{
  "d_model": 896,
  "qk_norm": false,
  "parallel_block": false,
  "init_std_o": 0.0,
  "lr": 0.000389,
  "warmup_steps": 298,
  "doc_mask": true,
  "dataset": "wikipedia_en"
}
MLP neurons of a small language model. Each row is named by its layer, matrix (up: input weights) and neuron, and shows model dimensions 144-271. Each number is 128 + 24 x the weight over its row's rms, rounded and kept within 0 to 255. Numbers have three digits each.
After each neuron's rows, "fires in" lists the words (lower case) most often at its 100 highest values on Wikipedia text that the model never trained on.

L3.up2923:102152125147130121164117179148163079161143112129123154138123100133144179128086104142149078143140146122094150091173109126184150174132150148114146123144140135173162112128124142133135082141144147122105087130143190181134073121101165138151161098134120068131091101150118096140125070101137145131120087142112134150107103115156103139155123133137089129148161159131090144114105156103090119111111
fires in: "the", "a", "is", "would", "its", "any"

L3.up2176:133160131159124055122088137123155111148122111072136127126126083119109128180129144104145098101085144153112159101160129160120125214105110173126127092145180149133141120122149139134129159118196119188159162127161154152128120134123080135207103139126087108112144131083158153157070113100106131151143121180114118137129118112124108093104131132075128154181133131139145129175153149121121114158112
fires in: "also", "further", "first", "directly"

L3.up140:166120145140145132150072120133136101118156135124093108148127112078142114119145136113145168140144145173120128070133112126159149150123116099111108116178109134105135156137137152152122120149156148113123130113148142121116104143135139146097141152170124151113140138123187105113136085124173151157186127084117128177134151117107101097177137143142092125145160133134141128135093148115140110120121
fires in: "by", "the", "museum"

L3.up1954:149096154140149146159114103110143128122144092097191166170122089136107111115110113143132143102125169129139127131132100109156150153123122123161063122133119095142119146119158112159124123100189131109100148130115133117193180139127123147172087102151100129109115155148118068107109145095126125134154129198137160127137112148098120114144126135144153116116193150151128135090094153107102137150153
fires in: "of", "by", "with"

L3.up1602:153118121118143123121135174139143118156150114112096101101118107134146154089075092116116134108150164136127154126159130133128156147182146134083131108174121111118158129111123156136139106150153120139115153127134225112144116149154127166155118146164113148122097123150157118160134101103127149131139081153125143155086089122144112116160118129116096101154173145168138103118113171109129114100100
fires in: "and", "the", "with", "s"

L3.up1823:149129134142143119168109111097131107132128111141118073094132118122131109104134114134134134163105167139136143167143109137165182159175145117153153142154105087133119120148125159140137191129105153148151147139147115157140120139134150150213167133172150094169112117119112111097157083132120157154099163130148128117135122085069145113149127147117115136122130103117113124158114135081127133145127
fires in: "la", "le", "de", "san", "lalaport", "el"

L3.up3197:123115124134119105146129145162163115159120092121114157127158062124115130105128124134157160121113121144141136094156099131122107167143143119152139152136141123133119108189146157130147113119179154114115133092117142151102098136132124131137087122165145125154133118092131159130145108084171140181122091133114142133138113128101114130134140082139109135166132144181145138136074085115135090127144
fires in: "the", "and", "it", "but"

L3.up1475:150150101169151129135154157117152089149133121117153163092101096144069125142115109171140087123124156128149143147144095104141130107103109127095110136066106156210126081119110118150138163089197144163147098123110102151108104136102125142134065103104088095126121124131102133113137131101140129158145132146102158116140108140130130117095134138127168112128161157134158112111114135116123136125123
fires in: "in", "the", "of", "a", "was"

L3.up2692:144121147154124137160122117124182125135110095137103178128155112115131135117081102134131130104150156136156096095150127123128162117107133158119104078158137118146128121117110118148162137096157121129126136131074167149185156158116098112131157133137089143120100110108118217126143144101094131120109087112106131083120130063113103100105135131148119103112122172162121121177122093069099156121102
fires in: "it", "you", "got", "s", "minutes", "hours"

L3.up797:147149177121093133116137185167141123151117138098153106055152151153133164100121119153151129158102117140121136107159105123128119130156151127134151154152119170127180105103131107120099097088141152131167108137145166124173138149152164141137113109128171118144139103128101089119100100074143126115147120153158123134164093143072110121135118127138107106127126140171096149144150136163134142140102
fires in: "the", "first", "one", "second"

L3.up2950:138118116129119083129100162116109164193124151098153135104096114114128130072099095114136141151076147147122136107096108133116120160096071134153125095138103141144128097102091111129150139134177159175133152144133149147114139093122106149113143109074132114145094146148090092107146124112146135154141123129126135147126150143120125090128154118088102134163175138136143128125136106152086120124137
fires in: "other", "and", "as"

L3.up2770:115146114138170100150114135122110143173138133142149127172117126094107123166153122187142123149136125150115126135073162145119118094168129100140098097143137156138114136104135138120120112124123146121096114131160148129145086097100126138137105115145108098152149103135128105111137167103110172125129121116132132145114106100090146087162154135093124150127072139110137121155137130154150097124089
fires in: "this", "that", "these", "same", "such", "following"

L3.up2051:162169107092133108120149144118109119140099139130125117117116130133151128149097091114180147103154118130126157139154133139194101143136175146136103069171135123137119138165152120169165152132097111126155134122137186144112127103139136155133130162127161105112116165107168173128092098105122117119126107125121196145076113080111162089151157117107108126131136115131092120095101149092130150121136
fires in: "and", "in", "the"

L3.up3237:141129125105108127166161174117141159145142112130132127127144122140120102096129150096127110122092145152138135113161129127131134148097114127148172146114118134116114141103091102150091112132126172124165152125162177154157140120100130152118116150099134087100132082107086113117098116163094162111136105120094151151170089127122164126146173117127124071099123177141091162141089140113143115168113
fires in: "three", "two", "second", "one", "four", "third"

L3.up2471:134111099109106132136147119141170100129137131158126172100124113176103139151153147149124104124166107145120107125135082151116125123146115163103116122183127095140146140128098128100120082105131142100191147121123141127132104144126120126161128133093083143123114124114099116102120119130124105202088104114139107116101102147084111091114139116121130147136123156133181165157087125110138138187121
fires in: "2", "1", "yievwzczmdykqh", "3", "6", "4"

L3.up3084:130124118122133098085117131128140164134177105081172164125102091129124112110152097124156136141085097154130132126122077127143159175112113143127149134196145103159094139141138136126152119143072144125165162139142136116148138082134153141119146144134128141123107086139159143124123134099109107093145134191119140123170085144160108136158111114090119147099159107133125089135129152150134089106166
fires in: "on", "a", "the"

L3.up2788:146125125118116113100135131130105109151111166104115083113141176108178140127099089135139124153148096123144169115122137158162174137128114113140090105137150130149121119157166128124076135136111118106100122149107123157096103127146151174138131117096104109113108102138138112151083122111116138121107084119153141107102095118155140125172113129072151146158126163140111089160124085134132127124121
fires in: "and"

L3.up467:133168057124129041121100172156159127141150130065111105121107120117092135156117092102130127181090159135124109128126144146130137171164168135159137132138176151146174090130116121139110141116080132146118125118157115126159104125156163122107138166141131129152140169128156116100155123122155125115132150135128142110103104137144158148143117120087100100124131155134131128129134134098153087105081
fires in: "a"

L3.up1486:164167129161120135105165155112115168167124146146121095136108142128128187100118114126181118140134115142156147140145126149183148105130121115096116103161097156116149102089136094121105123152156148158134115115126168138142131123122180118112164101156120115122108133136124084075064130097104157136121101134161154165145098145116088078112136121156151143147161129157115142122109112116114091120117
fires in: "first", "last", "second", "only", "next", "final"

L3.up2489:164174147151147097142144113114147125148123143161156127111138078093110091106134080165072119136142121143117137131105093154143152110148112115150127073119140144127114077125156109138102117159158176141092099117127136137123086115136128132130096144121124107156160127162122158104104140152120116139151127152105125153074123071122138124158126126133117133143132177124177151142086109156099118122143
fires in: "this", "these", "they", "each", "both", "all"

L3.up2757:125141093160149114159099140170133118143158113135113106143126123107095125098075132117133093099093085150187148131141059141187141170195102113128091123143125119116199120098132095124136124139158128121102115144114150139128138136157121137163126171125103111155211101179139093093119108144128134129155097135155203127132152144109095130156112107132127113134134157132125143133088114109120103118104
fires in: "that", "where", "which", "when", "the"

L3.up944:178117150120110150139166127131133095148124129073122118140132070140116074128117128134137122133085133123153149092076135119136157119122148152108106123154152140128106109095133119132130152088154168118110162113126175148127120119100102134102112119122114095151125161132150116080098143136129149161138145140105140096110131167131100109104131130137102144122144191145183114131100147126112109127084
fires in: "both", "two", "the", "three", "either"

L3.up2520:109165116094152095118118164177102149119074075098130083091124110128094098135137090158109161127095140124162112111146126175102103151116174092135151099119131136121147136181157146128123124111149078132119107143084128152135083119210152140106137135169125131151133148165140122143101116113114157124109121123134154124101112068131151141137128136104129125132123090143109122127113085122129131120122
fires in: "and", "to", "that", "by"

L3.up1014:143175107124086109104126102106101107121090127113130135085114132094124126127103138127136139126133147116146135110142101168115157141158155140165089101145120145171131123139111138130168156144147101186150161146136148127147105120134166168148136127102123117142103135173095127147125115145154117134121111137148148084166119116178107108106135112110149152131150103105112150190153113089059105122146
fires in: "that", "which", "who"

L3.up782:133095101161140091140127147106134117171123104094162144162109139133104132101132147128093111134124150151129128126129130124138148172155088115108147107163200186117146142159141145152113182125148141151155165144157136106088164082145161125114162109139118056179135082157111133160117117133129108130143089144085116107135088116114122148105131128104137122136147101107181080151132102104128152099162
fires in: "started", "not", "finished", "began", "came"

L3.up3048:142197123144127094093146154103144103101117130177093125173118088088107149060121131128130134105181128124116155155154165172115105107113128092120132121144123125147142152161126140177120102135072108153118115137131074168102136107156234132136139116146088084159129107167124125142106089125148141149139116117151128164126080097120096143145145112112099142135111091114127101125108153095116130131158
fires in: "not", "will", "t", "must", "shoulder", "should"

L3.up2094:143103150138138102127104153183159139134158121097161144162087090072111135153146120148126171134135164148130133083110089127108096143108139154116123150156124092118117152128112155102118108114096096135155141111158141131168157119131110124165154162145136115128104181218149138120118109094086131138100158153139174134159112150135145084135120120151129151142154127138141130116123184103114124103136
fires in: "this", "s", "which", "in", "these"

L3.up1490:101132194129124139114155116162104126123178093128127099151125100119116125106166126155113168140114124140112155186134112173158129126141160091084131097157092121146130137137179139142138145151127152158110123128148137106150138120169148147153108131136118151136082159167140113130113138124119156101114095124149148168134068061149097110170106118132112132182174124176095069108122137155135129100140
fires in: "the", "with", "to", "for", "de"

L3.up2926:116112152132117143108131139120134092150115154113185144148127145120149118139149116139093140167156164155167097138137101157141164166190120133106121100146167143164129128118158127134138149087093127131142129106167102175162127135108089118147105128121062114152106117146154132145143148086164137145090137176131117078107149123120139095113124098126126135150144132157144123136103148129119148116154
fires in: "of", "by", "in", "between", "within"

L3.up812:095098091125095117067078151104135102162130118151089129108102097118131088124102105120156114092105135140136143178121135167152157150127107122119117125108105193144088097126148122164143153124140153127152088130097113103117186141150160128191122149129112092122138129146128139170086123056146122139105068182140121158123076148141128131115102139111150141120131124146180073143101087157143124150161
fires in: "which", "a", "the", "and", "who", "that"

L3.up159:158145145210163116094156106105119148124125125104117141119137097120134160121149078162155115125090120152152130109102129128154143131121109107121130118165113112138113161117116136142128107150139126108162128130099143147143097121104151129142129165097115091179113126156118156099163132125121126133175126148143106108110145092121109081167132142152096118128119141164155121080134132092115115107143
fires in: "the", "in", "like", "on"

L3.up1848:116133119155121136153145157107105139171104164111120093141149134136148100137117129130173088131115107154148113087130099125121143071154111143130118163167147080143154065107137098144156129104126105140117117159149129137155137175144111164113149123092111130131150097138117084070115116102092144113134126169089102132142125144170110109131145127120091153091164142162160130129148135121111171165133
fires in: "in", "2010"

L3.up1963:085104155142125080108083137171119107157131129145146138136089086096092128125103126143145158154159137155143156150123104139121134147141164105079117109114185165156091136148143117146127126148124147122102151134098118117118120152139166147136130160063124047127130179145134110166117141097108122117129104160094164148125118133106130131140117137108100137201154173093125123126093094134100155135159
fires in: "which", "where", "and", "or", "the"

L3.up84:110128107165122120155146168133179148149116134145124143105105095182107103097144119130162143123152110174151150122133122116131148159104120105144135132140167152096144138179118137107129099111174126117129105147158131131098112142105110128138114144118089135148146160146102159149159131142139122147114120142100092081165079158133153128072096133132127106136162159095134159154103144143138139146127
fires in: "2", "3", "4", "8", "5", "1"

L3.up3219:133094166142134126140128118116118103117102122121160089135153108132116151130141116114139134147150156145093142093085099158110088097137165117114085122151147139129158127103127129143096134100127123123099145118144082132190110121138149163068125113131108082138104115130112191104128098145119106143116147120123146140124117114154124105135145127186131115124175167132121187147165132148102129104087
fires in: "the", "in", "on", "by"

L3.up783:093166098148107174104118099119141131175094148132158107142141145132114113136104172207130108176104095139178142127127155147132116114126157099144095130103158099193121093159129104133099129160132177104093090155154138166154105137126142120132118115127119122117164130130123148142099098080088102117142085138139091098163110141117107100115124147130120110124113155093138146126147165167111126154106
fires in: "the", "both", "all", "most"

L3.up3140:143101153141104177096142116127116120127113148109125140128126088171153115085138135160136116135088127139134131126132141122134140122116122118141090083149110107111124109114147115127160101145140126098126133113118118203199138151124143118123075113145119156117107103141111085090137111110139149156129134153126145115119137097152150086151117100142129115104133151172132160111114160099117112115106
fires in: "when", "while", "if", "where", "that"

L3.up294:172136165143144109150180162122083147141143177144132118145155125132133117094110178099161146150146112150133112174101086113125147145148140101136158109188095114100088117121128102160114154118121172132129130126147122146147108137145137153104135140099161085104121131141152076100103140110160131126157135133157151157111174124131134114122092120157077150122127166115121125123144110116125106106118
fires in: "the", "of", "were", "time", "two", "others"

L3.up349:113148114133151128134139150084110094154111133112157159179137073142119153156158113126152113148168171166148116150153117112169128153135165169124104160156147131153128132142101126123133177133115151151093142128152114157144114156118125134186144114096119094139121163155115127144100061114153143140130091127116138144104109113133132122112122134103114127116143157096134148174125131161155138109138
fires in: "its", "s", "their", "of", "those", "these"

L3.up2386:132138163148164108108127136103155171143115154082088141166146133109127154107110138148152151156109120154107159136107123121088172134166104139140116129158107105134133129151123164140163121146145151109124098143144153137137123117170139120152096112106098132154124113164128095145107118131148154156145129135108157130095162119072160099160147124095096097210122118158120106105084131112110096103124
fires in: "under", "the", "as"

L3.up889:161121130160134111147120109172156159151121117121150118138135124131134150130102120157128140139105148174114132159119100140097120110145141117171158114143168116142134125097103122119144118113134114141116091146158159167144134103115132107107131136145177127152149112144103146093172118123105198129120160094151126105132065098111117103100119116173124113109117120110123153121122160153169124089157
fires in: "this", "second", "the", "other", "another"

L3.up1281:137128113149140104085143136106158132158150144138136137135160100162113122150104094101158146129124138146141143098098099147168138161133141133155113121146161090115119158173145120152114153148119121167083115118097140126125094147139103109133100145159116061122170145143144097114094143083106111153111094172115168100108135150124137122164112140134116114147157132113149090094117096160134127127166
fires in: "as", "and", "sidiki", "by"

L3.up2852:108129114101175124136143146133115110151175164114157121149159140189113143108131109143144147145115127116143155099119116137121119124121168123103120172132131095123130147073149113155145135165106121164114163135112113134213154142134125146158100142112109109139111128109125144111124128116082143127112115136144198069113100123127153085122125139160145116132154156103118148125094141091138133129133
fires in: "of", "s", "its"

L3.up55:129165136100127073073127130139137161185138131143095095123124084122139109159083118106163132144149108124153185135141116136139132177162107098179134126155132111106106077096103127177094128132155133124144143139126135190158096132159100127135120108110148122139156134126118156125144111128086136119099143136138134085109115137115135091148130129072087120125119113120124102139128107087101131134116
fires in: "one", "two", "three", "i", "once"

L3.up252:120115164081135092170138115185129085144134108111112127120150114099125097148165115110079161154160106105119122112082109113158133185142128124130157119137131159126154105128140077113134181127121134111071114107140113178126156134114105128153121089106109101174133147140148117090119102123147118144097136103107106129116121092108165109137132148088137109173134140132124121153103132146113143106113
fires in: "of", "his", "with", "her", "its", "the"

L3.up2629:150131155153139098114125095111103121143181160168106156090133110133101119110150083149150119107114121157142113170083138135112143138117151144147154091126132101119094146141094185085148129143115128107123137134107119160119128126107153111154163130153133080162160131147115123119151131145156140179145162116125112118134158106115105067143160135123112139124167112114106082129137113124117160097139
fires in: "the", "in", "his", "to", "after"

L3.up3277:108125093149057178080087087132126128101118150114163131143140132120131105083116158138145138102115084141083140125120098151125100126146115119147130088146125082139118150119146118158151148145133121109137114133162116122123095135107108119094117113158103108122131062150171144116143123075090148123160122138099119145182129152134138153102142128114143126150141166130161162146122090130122117165150
fires in: "which", "where", "64", "that", "63", "who"

L3.up2827:139141115120114113129130181139123084135147153152157123105147108133117133085132143101132103145126141151095108124101110095081130102127176118131091089137163174163166106146121111157098165101112153173109135107152139138172119123145136119115127109099171147112124118154124097071135133139146133122127136109154150128148086105099162155131111113147131149123132177146109134120081122109141108135097
fires in: "a", "an"

L3.up355:158131136135121116167131118105147148145110159156119120082133133139131140138089094170156119202153149137175154146113150116131151126138137101156117151145147132151150132096160156156165139148138171102085090139124146154147089109134128149098153118140125094103106131146120138093149118089092131129145103137111112092083123114102138138150139142093107140115125143092142104133156143133126126108092
fires in: "the", "other", "these", "his", "those", "this"

L3.up424:132140087112135086152126153141150145135155140124118109126126091113103162137115107109113104170085153127143145148094118164117140178151160115151126110166138139158158088149142141137160165147146133154135099111141153164133123147187147120128134140142107100117119141139154116104144113110121117116151129140104126158111112143111138154129118110063079092128145152109122103119123125081169095101140
fires in: "a"

L3.up3363:091142164105109112123118114115165093151067150135164125128111119122129134115108139146162151164151124118153117163085146140152120108150143102150102102093149142161125119106154148127095128138177129148117095125098150113147078134103134134085098142103150117124142192150129083105081160096083133122099118165152158116099146118131143133142131142150128165155141104135139144120078086142100147134104
fires in: "also", "became", "is", "are", "then", "becomes"

L3.up2962:122145125171074109126134105147103108195144106130128153093127107099133084093103145135135209131096133147113150120116056172185108117116138080180134137116159114117127140107102158145119143126142122124111131139111092103142147097133101142127193139122113133144137135105136127145125150118125121102123128169144127128109145139102121099127118112117119164136124101123094085150151101139088108150133
fires in: "in", "that", "won", "of", "claimed", "from"

L3.up1328:085116114121128150147075130134134134124118092089196123108121146145115060130117113128148143141137114137125166128131115134162152146154090078126136157114117123114134115161095127145134191127087172149153117151136113116126154059104138125131117160181128155152112080103076143105168078139120173157092126139131188163141157131096113115150121120144113130091151113168092095163137151118147124151149
fires in: "de", "la", "du", "et", "estudios", "leporello"

L3.up283:074132108125172167141146123151144120155125120116126106161096130138116122114131142165143171095115150157121127149137111139141195130120173148162126109147160129127159108156150130137125119115121142156133147115138128117134098129182127144182100145152142124139110109154089108136122155124162102169117095126151128138140105105189133133105109135138095117154189130172113056130085120118073174133147
fires in: "the", "in", "from", "of", "that", "to"

L3.up990:115150165170105139130150090117163161192108141123155132106155155133112101107147138161110130163124124123127144173121138145155134129098157128155103108113136157144178113144133120133105133146151183122122154120133138109139184151131130119138094117104101136115146115102088155123122132102070101150124118155107132104110103130114051116121130135128119070117161158149115106146122154104101128132108
fires in: "the", "in", "cov", "major", "at", "of"

L3.up732:180155151118118129175121116144121110124142124136093108099159105130130100078136092100156099108148144143154135115145131146152125106138160104148145092120145145105121120122141127151139145143140142123063132120143192153158085095097094140140123113185150171136113141165108127148111112131098204128161147093093135147112132080101158119150123114142103142136114146137113133120132118141159103122125
fires in: "the", "theodore", "california", "illinois", "therapy"

L3.up1374:126164149161159186122125128167154064103114125145101119093137067120123141117108131133138113138187133146137127148114166146125144140107111121137134063141141088159087089108153122137138110120168108147159115119145124129118128124133107139128101170148134132111120125129172116102153143110123135141098098188128159135086115093107126117143147136136133143156133102157123098153119135095132117148138
fires in: "not", "we", "s", "goin", "are", "is"

L3.up402:140167143151125111165184099146193089127117116113120179117174096095087092123140103195093126084100159151098140125133081142129129076117148148113139091101115147143113119117108109116126114148149142146109120120146149164114123097152142126136075098166078074162141104107100154121134144119155132134111168155083135139097078122097135132153152120129158131138123157121107168130121124124131105134105
fires in: "the", "in", "a", "he"

L3.up3364:113153134164139095131126150150205115157119101124095120123116085118104150118128147127146112137109183137147137145090150151136150121092118118150139125160122112133163117140087179130136117146155103137167091132151122121113152078105128147111176130130077127142138160137111133137164119130157142128099151104144127111130109114160169099106124117117117144119123105098133139173096128138109108145149
fires in: "was", "is", "in", "also", "the", "s"

L3.up2599:102169106140127141127104159135123137130122081121189064135114096121131103132140118121165126153138135171113148156138114177109182151114125126068074115158140113170101103168139161159139138123135150172156145122137147111106123105123173134149147134121122116133113082155145098131113087129112124112080101143136122138139089108147109136136113125066151122134144119145166067134122131149112132117162
fires in: "to", "a", "the", "as", "an"

L3.up757:155117178120122114119149135163126136161117145164132130092137131116112147111115153117128127151136175162122123129110109138101080122135119117156115104101104138125115120136097118144140179106172127137184142114142150119139136119152100130132114099103140119156130050113093088110121129094132135130109149102099143128123106099135125065151145115113151131130108148131115112155150131099137145132165
fires in: "three", "two", "four", "these", "five"

L3.up2230:136114100128104124177104118161140128138097141146131132157132165178121133112101104112127150173118189126165128105163092146154117155143097113115153149111179140135173125134136106167161166138143145121093082139137124139173118126146179147065144115165150135145101110142108124100110095126089184152127140103129139153121107086121124112118125105126105099143126155081143125118182117108145088135151
fires in: "the", "it", "therapy"

L3.up961:143130093139111124158164134144108156159091119142123098104105096112130135120137133121158119094124134165157177135166095136137136116094104122159134120162111149130141134133170152162120139078170137176125144118133089127162139144116137142129150157128120154083091101121118136079136146105107124152146119167110133110118100101159115130098125163102125137108154142146144080120108144108117151117127
fires in: "in"

L3.up3295:129152139156084119128157188136124110101141139151096133102127128140117160095126146108134093123079123121134152125124127135148146108130119120105137091097103126100146060103132140106148142139158168151108097143119155169121087100101123130134154100138136148121118075130139148113166117146131135127151135133120163117060140105125109089121131140119133152153137145142139122148144124162176105147116
fires in: "the", "they", "he", "his", "him", "she"

L3.up3004:126125092118128095132125100116142100128141102108115112131138118158141105105135108156119130157105122130146155151156130088130126167098090110116143106078177089134141137092161129133132140148148150110111084130135148118166139110118164142132109117183153109150121111150140140126095137101113150133134116117080157140124116120101139127140125138118135106191121172113158137105105145120108083140092
fires in: "the"

L3.up2332:164112160143159111120104107117164130106127118139151117109127140179143111136123096148155120087113098157171137085131127134131164166155110087125148083144110096118126092101122110132120162173097108173096123153157136119152127077161134168118114176139104149139112167155104108122147148120161127149109125116135128129151146104098082147156153119145138099125146147129120143189119087156103112147112
fires in: "round", "line", "tour", "trail", "park"

L3.up3544:152117142125150115113101137186136116149146106164135150110107123092169126115124135132141102127117169146159149102115088109165138136088121145116072112108103087138107104117148132130143111118195111196117116117136139125130139155103097137141121105101119107115128120156107059093117147141123156126111100187122147157074148137132124157139107144107166098117151152138152080136099085152100130132160
fires in: "are", "and", "were", "those", "two", "these"

L3.up1269:116127124137096131123130118128108125181091140118174120131133097143109119122096127154094111169124146170117132153098155135126141149095130111103083120150150117208122074103148149124155091138158115137163108159146103141088145138150121150107100137089120099099146126106119150103107100096122123099119111138082099102079081136148133107105113131136146138133146156098165123176081147100115122151100
fires in: "been", "of", "have", "has", "also", "first"

L3.up299:114155142137120128153112126101129109135135096072127085156135142178110137154124125171128149178144122143181140171153142137203088163139100143114148119138147165095177071090153108120145127127164175122100121130092142194172104115129091105117147119143085092166142150157122114118102131128137102133096154129147154121127120158088092144113111131128117077123134150119146109155126066143102121131118
fires in: "the", "that", "all", "to", "as"

L3.up1639:183121098096132096153161112108173085158093089091122099083142125137076131160158105138139157134167109149146159119176116106117154165167145103122165111144135141138116155156127163126149149091129104135166114151140145106123166118106097142117175142136115135136130169140142136132178096150139124146143102163143116148131079118128150088096144113116103133134159155102118138133145146102146129130121
fires in: "n", "1", "0", "e", "3", "5"

L3.up1065:137161126138116085126154149136124152153148092119100086132131118153117127153109121078139105142078124166152128171153034168122156185162121100135140071174131148145119074184116098110118168128140171160133111116139181150105120122128114146148125124138120117169152153122098120129139147167164138170149122152106122130104116135093112134150128114121115135154101165111178121112140111134109127129122
fires in: "a", "two", "11", "one", "an"

L3.up232:111139126180161137141153170159143095134135077132099161131116122173112151123115136136160112104122123102148136122162058142123145153126143167104125122119159147144153103123124083192126164107145135150124075154155135134098131089105139130133156076142129095126161076158103145124145091109110161151163087135166153176127115121150079122107118147145125132143144157141134110154119078140154127125138
fires in: "is", "has", "s", "the", "have", "are"

L3.up1323:106148087187087182153143106133126137144131120100141122101095102147113096146092124139147112125120153145138161119137112170165148107116086142141136110128109182072125167178128117142140122112113102119099108131108159107117137110103152139104161155123092113145127113145124176091156098156112145153122116156124106110113110122160119083136135146125146134063139146100122052121153104111094099130180
fires in: "from", "born", "invalid", "since", "in"

L3.up2037:087135122150084101130108187150151121131128112162119126115127132155117174127103119149174107144127089150152129107100132138129144106127150116116144121161166122156086100151086155135131088113088117102121092154089157147145097165125154124143137132110102113142115109160119162109153139126114119151114104156157114111113160104137114129124146133113143138141135137107147105146138078150131125147121
fires in: "it", "she", "he", "you", "him"

L3.up3220:137142113175150119127126121116166132133108119046150079161123161121096126113159142133157106135144154166123132139138124126131122103104168137134123102146107113123206138143124097153103155104156171163164146129137122145144131101159123128093128103151111136144080111150088121094082095076129154122110122153134204122125137137125128125154161129090093109098121136138120126135142129086141133140082
fires in: "0", "2", "1", "d", "a", "nl"

L3.up3169:165157143143139078132132112105088063132126146112110113135154106146167146130134070121105098158110139129125146113154101150125120192126090109128141146130161117140129143074154115169082113105130122143090138127162112125139147076096135123137113126129134128154114123144150148140160113104090153145154137109070087157109131149172148101128153110125143120160155141087183135139151122151152091119126
fires in: "new", "former", "news"

L3.up229:115163105143136132144112132123156106168128139147135119121107119087102142119081084133143169156124150127132160113182124125133155145095117133159134115194142129154109111151189185156130143149146129146127130103167153118109149166157173130139082092133152097069120129131111093111114130101119148154160105123111135109159101129101100085124153127117103131153140078177128102118133132099124116140147
fires in: "and", "the", "in", "but", "a"

L3.up1647:170124154102111140118114150187144100130122101092090128105121102115066123107107142155109154142125152135125137109097142110155087134113142119158115085124131135187140132095139123123141159131132129175121095159134140121136121175140112123138146121137133143124127126121111108122128105069120124116116137068143123133132120183137114158100148123141144131135117115123099112136125085132103122115085
fires in: "is", "are", "a", "shri", "has", "derris"

L3.up949:133118105155120143097152105172139121140154153099110140110135083154102152088163165132127134134137146134130108161127126115091130112134120125125065073125148133101157107131127146109130147125119106134122144138127166199126129107120132139105140106168129122127130133191111108126144109148144160179149118129132131090140121158167105108101135129134089159147170144096099099131129123091104111107131
fires in: "while", "when", "although", "which", "as", "who"

L3.up2073:088144139155160131153105157077166104152140146122091128106118094141116126142082097141143096142140141159152164155130157145113166125118144101159132106140120102126178141189133199140131122145145136129112108120124142135120150121198118120104157097130079139121076190164135113108092083119101115137148099136118156126106133130117168140159129168099117106126170153123127103089113141130142132122152
fires in: "a", "be", "at", "he", "was", "to"